Weights of a small GPT-style language model, trained from scratch on English Wikipedia: 1742M tokens.
MLP neurons of a small language model. Each row is named by its layer, matrix (up: input weights) and neuron, and shows model dimensions 341-468. Each number is 128 + 32 x the weight over its row's rms, rounded and kept within 0 to 255. Numbers have three digits each.
A block is one neuron, or neurons of one layer that tend to fire together. Before each block is what it responds to, as a language model described it from the Wikipedia text at the highest values.

Commas, closing parentheses, semicolons and periods that end an inserted phrase or clause, especially before the main verb resumes (The Hornets, led by…, played).
L2.up1494:120140069086174122126151166133147146113102146176127144136126153163110176129134175123107107122132196110069180141160121123101150070137137125156128134151126148137113152097122075115137077170180095089128120108200189065107108042094137131130083123100151150147083112073146114119149131153158099123119134104116179140152113165140098104144098155148124129126127101095127122143193138182092151119071

Words just before a main verb in biographical or historical prose: subject pronouns, auxiliaries, time adverbs and who, e.g. he, has, previously, since, once.
L2.up1591:116078097190049088082112082074107146091076161124062143158135122131153073073137139113156187170129087141077103082099123052172137109139128158136108139104056135150096079135115133124068191082131144122122111097142154137099110140088078170067171058049117098130148091141148144088126083062102120100072100120174130148079181052140152149161115103144125111127135100102149157141103090129183183186173

Short second pieces of words split into several tokens, usually vowel-led, mostly in personal names in tables and lists (Ho-ek-stra, Schne-id-er, Jo-ach-im) and also in common words (Whe-el-base, bre-ath-ing, se-af-ood).
L5.up101:142115128158144101118195149076130158154117220184082113118149139132124099134144169122090176118137098148123204166131104158145071136144108132163131111142122144114139104122131129111072193118146139113106082158131076094069094101093109111164175144120129151161115174126120139079127119098081146164125207112072122141165157121152160140173127099192111178118129159107098145098172148088150126105133
L5.up124:190157150062114168121102146146162115117123113150182139135135101092077132195086150129128163113092183151109121038102124110137149133194149096122074110103116111152124112152164145167161136123167184103103124148118162129162188128089174151147138150163156094123187136117131170130129088160143173132094127100092101125158133149140154139100128170056119142115136090128170077100175113140122120175172
L5.up186:088105117126139099121127129135078156104119100094125135102141123140141126141065200152200139096063119155071132132135124186154185142150168109125153136134114138077139086136192134152140047103166112103069140163205132137137126155149172189153104146174156048123045230137076093132120139145043141117149135117062146079141123190126176106112134142112149157158116145149164107095132104195160156118092
L5.up313:128138149097090132112130063155151190126151132149124161085162172205090133102138122078125114107094082139128135064117097158117201125140102101154095106163136135125062180116178106175116138090103178074150172186081137086188130113077196099117188129132163144165137131113111103132109149138144136139169128089183120134089078172156172143096182131083097088160142174134171130100172107151111085127088
L5.up323:141140160116140117127205105107108174121128157081117158077129163157153170163206147114112163163141096130095115181091090154101126057137121134129079130184124119123154158152134124179170091159143098117175142143162165217112120175155116118099113126124070096143119084095079150099060110084122119142157139090151157085150156115118115105117136116055116092155167106113126125123174121126121138116161
L5.up872:115071097073163131136073055139157151106116138128089127188145097097176106146140185113105178164132114129133170134159124093110161185161174120133155173085157095143201190155081089114162074101129117068060092101105151142137111171129063174158168135122157116166098113119124131141127130153167105189131169140120107141108123117120179141135173117099125139124127165130145180105110116112089112140141
L5.up1088:095174122079117179180168076158151118160138153153127092167169075133183111102172138146134083102058126155113153098195080084105153138070124123123112098121104116074112150122108175117158125146132141145162068137056074125156069151144171101186122184141096112111075094111161113156071113121105114119086090105097048161127154106174170172108149141101090161080081103154171079096093113119182141154142
L5.up1209:126053138112076187141132107178108160116142123079180108114154087140163124158176157132134129112057079166090157090104126156129137196096198127147119090146152167176172219142149106145079141138126077120131068129189122148103132160104176058161157114116119100144162163141142110214181188110143121142082054138134092128160159139159142141097123124131033128124169154138120148116104122147098137136109
L5.up1292:159118183122086062148141144106091164153178097149044142088125126126217135155155180189142092102118153126127080099144117114145130131133131127120118116162146099126126128135112134112159115108141135116110112191164137107105120160077095129147140106172104131140116125099107144128119136173144089112129225071131142133128128184185173117143163141177146144125136138130189163109161127137160102149090
L5.up1329:107137184123130151141127086139162111127110096117149113109150157166133117137208133148124145188138119152100143135133108078089125157162089165158113151149134137095106186111171158175168086173130167133164147113139177194135155181150121149138113165142064157131186103143150086076148112068100129143113140122141179119150164103175174165205169102120095105106135154172151098100135064135193135104066
L5.up1340:143148135120139134114066114147114164063130132161094169172169140115142167218103221091139119165169136132132123087115151134110097142166099178092120096116175159086072166101188127110081088160120151170128142149216117138116127208160148146126181171117114067184119139122121136072127106105088074114174133115152091191118140111122137121180095160108120140146133196170162123102127097138105118096118
L5.up1383:193140171145081097090099072103160133127116110130096128129110138148197135101132133083071072117153127134130133110192111108136168162141183126134105140167127083102174180104195089063083081079118131126150199147097154141145162160155133115123091142144075126117111147107123130073120164146157068140093109161142143171088115102155168176124172131141170110129146190128166106138130158184121095169104
L5.up1639:135086125104082071161150121161129134147091127145170113134100172170095193104121184104107121159072134116061177120177063140138113144137104162137060137122123130169199102176072128125090131137131123104176155152134143127135105175122150150172104174065079167149082084183137131124122124130126122154141111099091093120167125141125138131120163141115122154112137127166152126177148103158154134135122
L5.up1891:084100135117095173158137156112111149133147175126160057156127114131131128110120111077112071145126155142161074121110111181157105150093115163204160148169135054151077171139086097128096136135110186075130103123076151110190157153144129097140119165157091134135151118120155077112085132068142151104177123112142134140087095097210129107123060089136096131127144134150221107161099133151102111151100
L5.up1972:219166152178106146132139158114104112162139156096104118155162135172087119174152133125189159077112136108070140164120132147122153142109112159131074082109189189120128147088141133131126122040186170098076147087145144080090117196080135124116151164116115124150173121053098104125123094169155134107142154180157184105146115120155164143165098155140132176145119120099168173136149153166151142118073
L5.up2019:140114138136131136145151095168171103143129124130094143177174136174135132117151076119123161133122060148126135104102149180124122133108132152120096123093118124149118153132117114187137131114134116098142129145109112133192120143144078147130143170156134110131089077097132165141134101080100164181117156093124130108157189135239184150126127063171131148101096143200148057165117087135152116098137

Auxiliaries, adverbs and first verb tokens right after a subject, opening the verb phrase, such as had, has, have, also, never, did, will.
L5.up109:143139175108114148200141082150147071126112156093141148101130131219139082130171166119082121112090113168040070179121139121114136170101100091089126124103128102146112151158170100151159184121164119159147096104087165106138183113160100116109153124097200164139152143128133162071099141132106154192175133124143135151142153133076147157130127098141111096088133134105184176122122170156135130093085
L5.up163:130134088092143116192133111157127107093047156165158196115139105157088154076172139147118137165144153119105103184105170090072151120190078071106111142085134097106119167179136076083120108137167125125150093164120092152158102134126100139139103113124113119099133123086169146149074132104138202171125119155138087116157090062166180181189154131158172092138155076094121140163155136173102144130164
L5.up203:142136097113115072161180123157194164125106084136155191139097133112108103159124153103162114174077081134185132160084151105121145086117148135184092137091140120168142108108152116106160164131096131133132101153112128109161115144142094136087144152110155094115147170165152095157093136104142098143192179176130106125154108102172128100159126107124121134127071161136171087133164133144090158154126
L5.up357:151128119162138183141117131100150087081101086128143195113142103143053059169173141088110079174092065167131142103153126107093157162140073178130121103153120141197127169187168110136156146107215058162103129089159126081082100089069135204153115123138142127113116163160150119107144110087110107067107118145138096091113081107068093092150117171115129146191151153109146107156121103160119127111146
L5.up364:134159129134101180060151105155156161105136111163149121094186096115136114162169143146172074078118144163112068160139182166158132056116092181130162134103069082083083139148171128105127166093150108137122140127122127139109112170123095145110113144145139215122138102163104067061136139146161150122127086129089174153211087103140180092090110123174140120113165129142117124074092132146156182098114
L5.up396:081149152112085163169194073136083120126036167130171101155127091111152186135175153117137146121125088107067109124081155152218177193167130116127113127123053118192182182113080191136185132126124110126074118148211100162161168149181110176153102093179125128160090182129187101090198152119095128158172133136148143113080164125156138107172134140123172166157103118142105103153113055144151140080130
L5.up620:140173142137115116136138157208136171105125124117114153162098102184142164127160129173087119168060161170137113147104159131137122071142153103067153101094134132138125195171172161116126081145191120110157142147125137153104129128147141127126106140123076128141104144129090130140113109146117154094140138183102136134180205123123075161076142136063146130126137142128128118104114099126111162116102
L5.up647:107142141165116183117135094131134138113109076107131069169118099156111133083183124181106118192084103153138098121120142168138160090044119136156104144122086127126141115189162142104152149126087142054118104137132113137123147119130147144108116171133177084134157109104111122131127093134093150095154114078105117137093118118124076148048133103120059154113158155137171155065031062105130091077124
L5.up734:164126185172129115078121093083140115166121102158132159087100149108161236145169102121102176137116152181145120144124128141171120154153175144106121158048151104111077106137118153134132077151125120124143105090139102210161155194227117137123167096145144108130115108108140176124152147101101120098128229177131157124181107123107090121168078105166093169129114137096184108128141132155114121085074
L5.up748:112148143105148156130177133154108062180157137185110148113168154160081193101100079150112159148070134120150153103137159177112113165157141197102153075093116150185193162119108132175158137122169033174151031123170113157073151114173117167094103115098070146133128130156168162081080161097086145066148137107138175171118170171081110132140096113131124113107127119085177105155157147060139125127097
L5.up826:111131105136088088147229133081151112145170159094132102149132113093086116133179063060093116085132127133124169132084125079120083112185128144120179118121097176120105122134142162109122101150138189123162090057180119100113142131156116146173114140110123162143172152114148099077180128169169141155155123101084103200082162088115051056113197116102062102144153153125114066103105166110207155145100
L5.up1199:083099182117102110137150125120145132085095152150150151160112088131142156089150146080146118155119148149136146138116121104167120182163105120085066123108122113152156130126182237089105134178131127126118088093144141099125180132167109197127141164142054206095114088168132089100174114138126143150122072124107148167088075141207149165135135128129139093156179152105126132109075121115128128065095
L5.up1314:107132159162166123073122143138104146087100095124117142140092087128158069123160115141133111144129128101158143156164060157127141120087093136118202148114157096166095127096117145099146181106149147135110139125126101129140125124140182155101156133152131152166182059162122159065178129146135148085085105107153119092134024100058117133146164155142077147118098136097113089136104088113158150182164
L5.up1518:139134103201157159100162093118156140139067145129114138203136117085098144122141153120135175168119100134091148127129150128144137121093160158102134136121193087166114082137177133115181098151182140094163123107134174166127100073114164138102113183122167133145160106156140148066164100156164043113141121090174147144113157151178105169205129129064116151117116163150176090166062152145150085154165
L5.up1676:128179144146131136070170121069113148171152090140154157135109107137154113123119148166150171153125178130118078067060154131102134076117085097098133097151094105135147133089128056098153172089170100142136168150119155153116149166175124143135161111127093187112133193178180155078134198064158107093182194038085109103120155154153096148086096176122104137083134143077162127099175073137082137090065
L5.up2032:073100150103123165120135078109165123107148157099107160144131101104178176138146075163143181174205137093165151152075116184160124089101094128144070103109172125155080144126110116115160182100134151065126161173113168164161120124133196113144158134052175096136136143124148115114160129068135103145137113160134126182174153075150140119124113107121168171132101162059104122124105147130109192098090

Mid- or end-of-word pieces in German or Germanic-looking proper names and terms, such as Oberha-us-en, Bund-es-bank, Kunsthistoris-ches; also colons after list labels.
L2.up760:092072180141067184121090110134160093144127136052128161131157120155134127144168175122110129181129143126128071103092132163191185139150090139139126097166141146209125096156082111124133113136106142036118108202142152150151133100081114121122134148124135143139112146193124145135152123117125157157130088096165149108176177124154146125103108167072112108112072145111137148220140123128150141071133

Short inner pieces of words split into several tokens, often names or titles in tables and lists, e.g. Bre-e-ze, De-al-in', prov-inc-es.
L3.up110:155117144105104085065117097134131114145187190167116170053131139134154142121150117156120128101149134122142143105120098046104106154162137120103106126136134133104101114122154020147114150164103080106157121109138122169114102203083072112181099094156143119176109144144064157159109157073169103118182140122140134129158163122086115150125139152101126135092137157133113162108152153144119093097152
L3.up663:087151200129189094110115117186147154087103181123170094118161052117132120170194124149139153141143109138111123119131103129105117128129047124068099192167164130089156177139112175139154173132081114108127153154096110110143130157118089221182151096183124110107092144078105159135140131148087038180111082085150159118106162160165170156078153146087087147091117124172113113135086130151149097055059
L3.up1651:116099160153106191119160133084197145148159117130145147155144187152103112118099115170119134080194149155177058153145176143144131133143138078183105125152142114066100104129101091100164172157155101115138130087069171107158087146151107152120144159152117095065099142148059159115098097161116114106191080149144173125105124101115101094101143083112143140116099184122095189126073145136166118120125
L3.up1786:147109132087100154093139115145169161131147121161086146167132097201137085144092113146105120119131135115156125130162149114106126127184104169115173122086211106088093123113165119163139144124118120105103088173154081174105099155153131151140129137118112108151197156162088096113137125073118122131142138099153158161117180125135170174176139124126144136105142093082157179131148216143066168154131

Mainly "of" in "one of the…" after is/was/became; also "among", "most" and copulas "is"/"was"/"are" opening a description of the subject.
L2.up186:118081142173156139128119141095113071128107111153110169175150110115117071160164144112198165104127096102126148111159173114125122156220100190094146148122156128169130126151075143114094093086103113120126101102125087192154138101140164150126159069101129104125160076084135136102089155094154067113140178093138109171058129107098172149128166122114174124141134140154165121113138144142143144168092

The word "of" after quantity words, especially partitive phrases like both of which, one of the, some of them, eight of which.
L3.up1033:090068106111089144149096124135153140135107129120122147143102165066171159113141134138121168184138110151124147144173188066105068113087128202104211084128111088084152124117080123127121167126103161111226136128147150143148136165082133108108132050083133101120110090104144141085097143113199133112165089135132119226039062177123108088166117126142075149119110148154092136159102141137148093124117
L3.up1053:113144123114093171127112076134127144173095089176153094078103139094074180139135103102173114102148166191187137122155100110235082155124093151127120141119104127150152102080096172126143144102170123184142108127085115103123092107127062106087092130103087147139144067124113122176148171135167118052143120116151167100137081137156156065152165121167131131101106123129167083153172095127141189111102
L3.up1167:129116106112106072096128122123080063153122134146127113184113094116142102121172140127118086135118174123132139142026147116159128132132101168133165175170148098146116125136129112159158144136120080132108128141115141140130094191114237126170106157108083140152131118151106141089108129120100156168160151169124102118126117064091157129134153092125208136154139136097189140181161158087197166182112
L3.up2033:121073138116071144125103098097165125121133149103194143175112098122127148119163137100169160089201173147166184146100164107122109222085105157152129143067133153145166177173148175053138181142191154128111127105099125130120122154177100106091118106134095145190098122065138096071147151166126081111185119126155096143098114160116135124156135148112123089124105150169154052170128145179129124170082

Commas or dashes that close an appositive or parenthetical after a sentence subject, right before its verb, as in "The Hornets, led by …, played".
L5.up103:134073119102140091112111159188132159105091123121157114101135156152079190172112127134094117199118162126117120107150106170171156141142160173182093179126192149101110149073110162082146132167090095212097131160145130156146133108088030118079139140163129185168076119109101149076110160102184133169112131146131152139124204090103120154147114151209136143147083130125144081156142120073152200129113
L5.up143:129187157121130114153056125116176172101114110123058147164072095151099121146134158153122153116153169144106142101143100100165126130155131181116181095120137102132166085150108105139200130084122136087109112127141195103191162144123134120127115161120189122072132190159091091122128106074079185182094089112174094086127150084038129148147149131104088120151193123111052172105156142143132188166124
L5.up181:125143132134116152118132155107131109090096084092127139103122178120095104139129101127167095127107179148051097082123146119055146140190107171106150100037141149115093132117080109099206139079168061164087125049124134129142156129090115153199094141103109129192138139133151101145144139150123100080150159067134121127100123150110109143150168170153158109147182140133105132181164123125074114118149
L5.up487:145127075199087199120156107074153085173111163110098123092108201189116083116093125143097139109140107144143102135153164085144147136111077161179089181069060173170097099171127133062131139125116152171140124085103112132091133136183168125112170094150169137120146186145099105110120173135239110100137136101066085160073143163151127183157125134135121139131180116171096094105157135153170121150130
L5.up775:137157073049101100090128132073102046087126124168170203116130191187073187073081117098148122170109152117184152120135101089112095086127119178170167135142060120110141127130131191132174146206083165195092107073155104069108092103083139079104121101067129076144138134125118101146084153157139143176032129111138136141142159127115078099103092179194082217133140141107086169161113151125083114129176
L5.up890:144194173145126159143119150141154136154138094099094094126132148135168121116187125146166094130098147125104157128171132112122100073079101133147126169123166156062166118177104057105146126081129078091119127121118111073136149142130139121058097130108099110156154190133169169103147114104136061067151101056095093128148142164113130164102111167153147080167200123133135095123140146166071114160089
L5.up1128:138149128039081098159133101110176160131089123079129142085141127173130123133098163054174151147155152108106149191088101103213164099150107174105105135127123166110155136115095144117121140112109083109166149073182173125165099072117122140186114107155203165119110101148079106151079125138124141086116147136132110143145141154163157155151112168138098131106179156128176126143170118093097147145163
L5.up1224:130108144129151056157165117121122120079104158107160189105115073143099172097136171135133162094143099114121140125182126152128176132103100169121114139147121096145184149183152127163096163163103115137137125107143176100149095155104115169192071093083178163134065137124136147127146200142127146158136066111151104126088131148094131191169083178152125153109155111125133083146167083100143136135066
L5.up1239:108131100135145174098137117123173151162105169222171093132200105148149126161101118143179129154068134136143094139115174110122151149124113032114146139090195090110138156092108178161121081124187069141126181135142129118143152112112139095146161159106116078170172125132132207134085077120091163107119129070160124060126162157089099132121094107096157139187123103100189103138131128166099104103096
L5.up1345:163110171119073157185120138122187156121140128132123139083127086151148116148142170140170135108083120122161153138078132128142178167112093209115109171114121097143105157135163092112114136112137117105059146109152158105093082159084097117139146119141144119142081108128093071126080152178120115155090088132158159171089155073081130137150149202096084106153163096097125131180111105201124137161143
L5.up1401:137180095104079141096149147066144081115094122085128182147149098215074182147115162133095200150141134143133117117104115171175162126140122152131111125140183090150133122139097108094144111143115099098093087156134120151120107147135078133155123096056151179152093105129105135093084109150126161109059162140176103122148072117134065206197098198140096149178187151158172139138109139096100123081080
L5.up1448:106134142094111163139146114118110100082113113165117150171128124110109114154056140075128148134164156152163149099126181194115097099112149074127128129146105171125093168099135163183121066110127144181110090168121136085080130120080108090083091126137089206135115182122182133104151087127161131126146128147123097128163098109161123150029120073115202124074153151114123123126149048184192120165111
L5.up1460:167096131128149127167109105115126117119081122110077151131076134079206171151071122131101177175132106130116159107115129155146126121107140133084111125146141102086172148154114187141122128143185121151114103202103127117147191119149061166100133103143117150092105140172132115140181084117159106119103134106158126098126145161142084118148122148134095122131166173115143169172093177163109179175128
L5.up1741:108144140105131047100132104121148208153109139025163156151131120059058119159161108092110133068151087102103127153060082206143086101145148174152165106156159152138166092151120180116143167123099139107161167116164130150069166169076090115194076086107094142191111140150121142075123185073132099127109080140057176104122135133158168065203109108150108122134097099182140140115141133101125128138133
L5.up1795:153149145120130152184103127044078110068087158122116121096106142161140174155144125099112154111110109146099159106138122115065164160116102228176118143104122163124100087099122149140107155198158130123114147077159146130084147106112143197128090184046128148118117140150130074144118128112114128120128118139167136112146114122131111216132125165160119173139153125117108132178106121153101172117136
L5.up2045:142127104103107053108136153080165130171124151141144092104169114139162178105111175157197083082095090119159110176132115126103164158111151160138047122048129090098110148177093143070110158124124103136152128123163123111132159166162121127072117218097120109141095142123119084143081131110166121132154114144139172190094122145192074157089142143162143106100100149121188127138129130145076180149103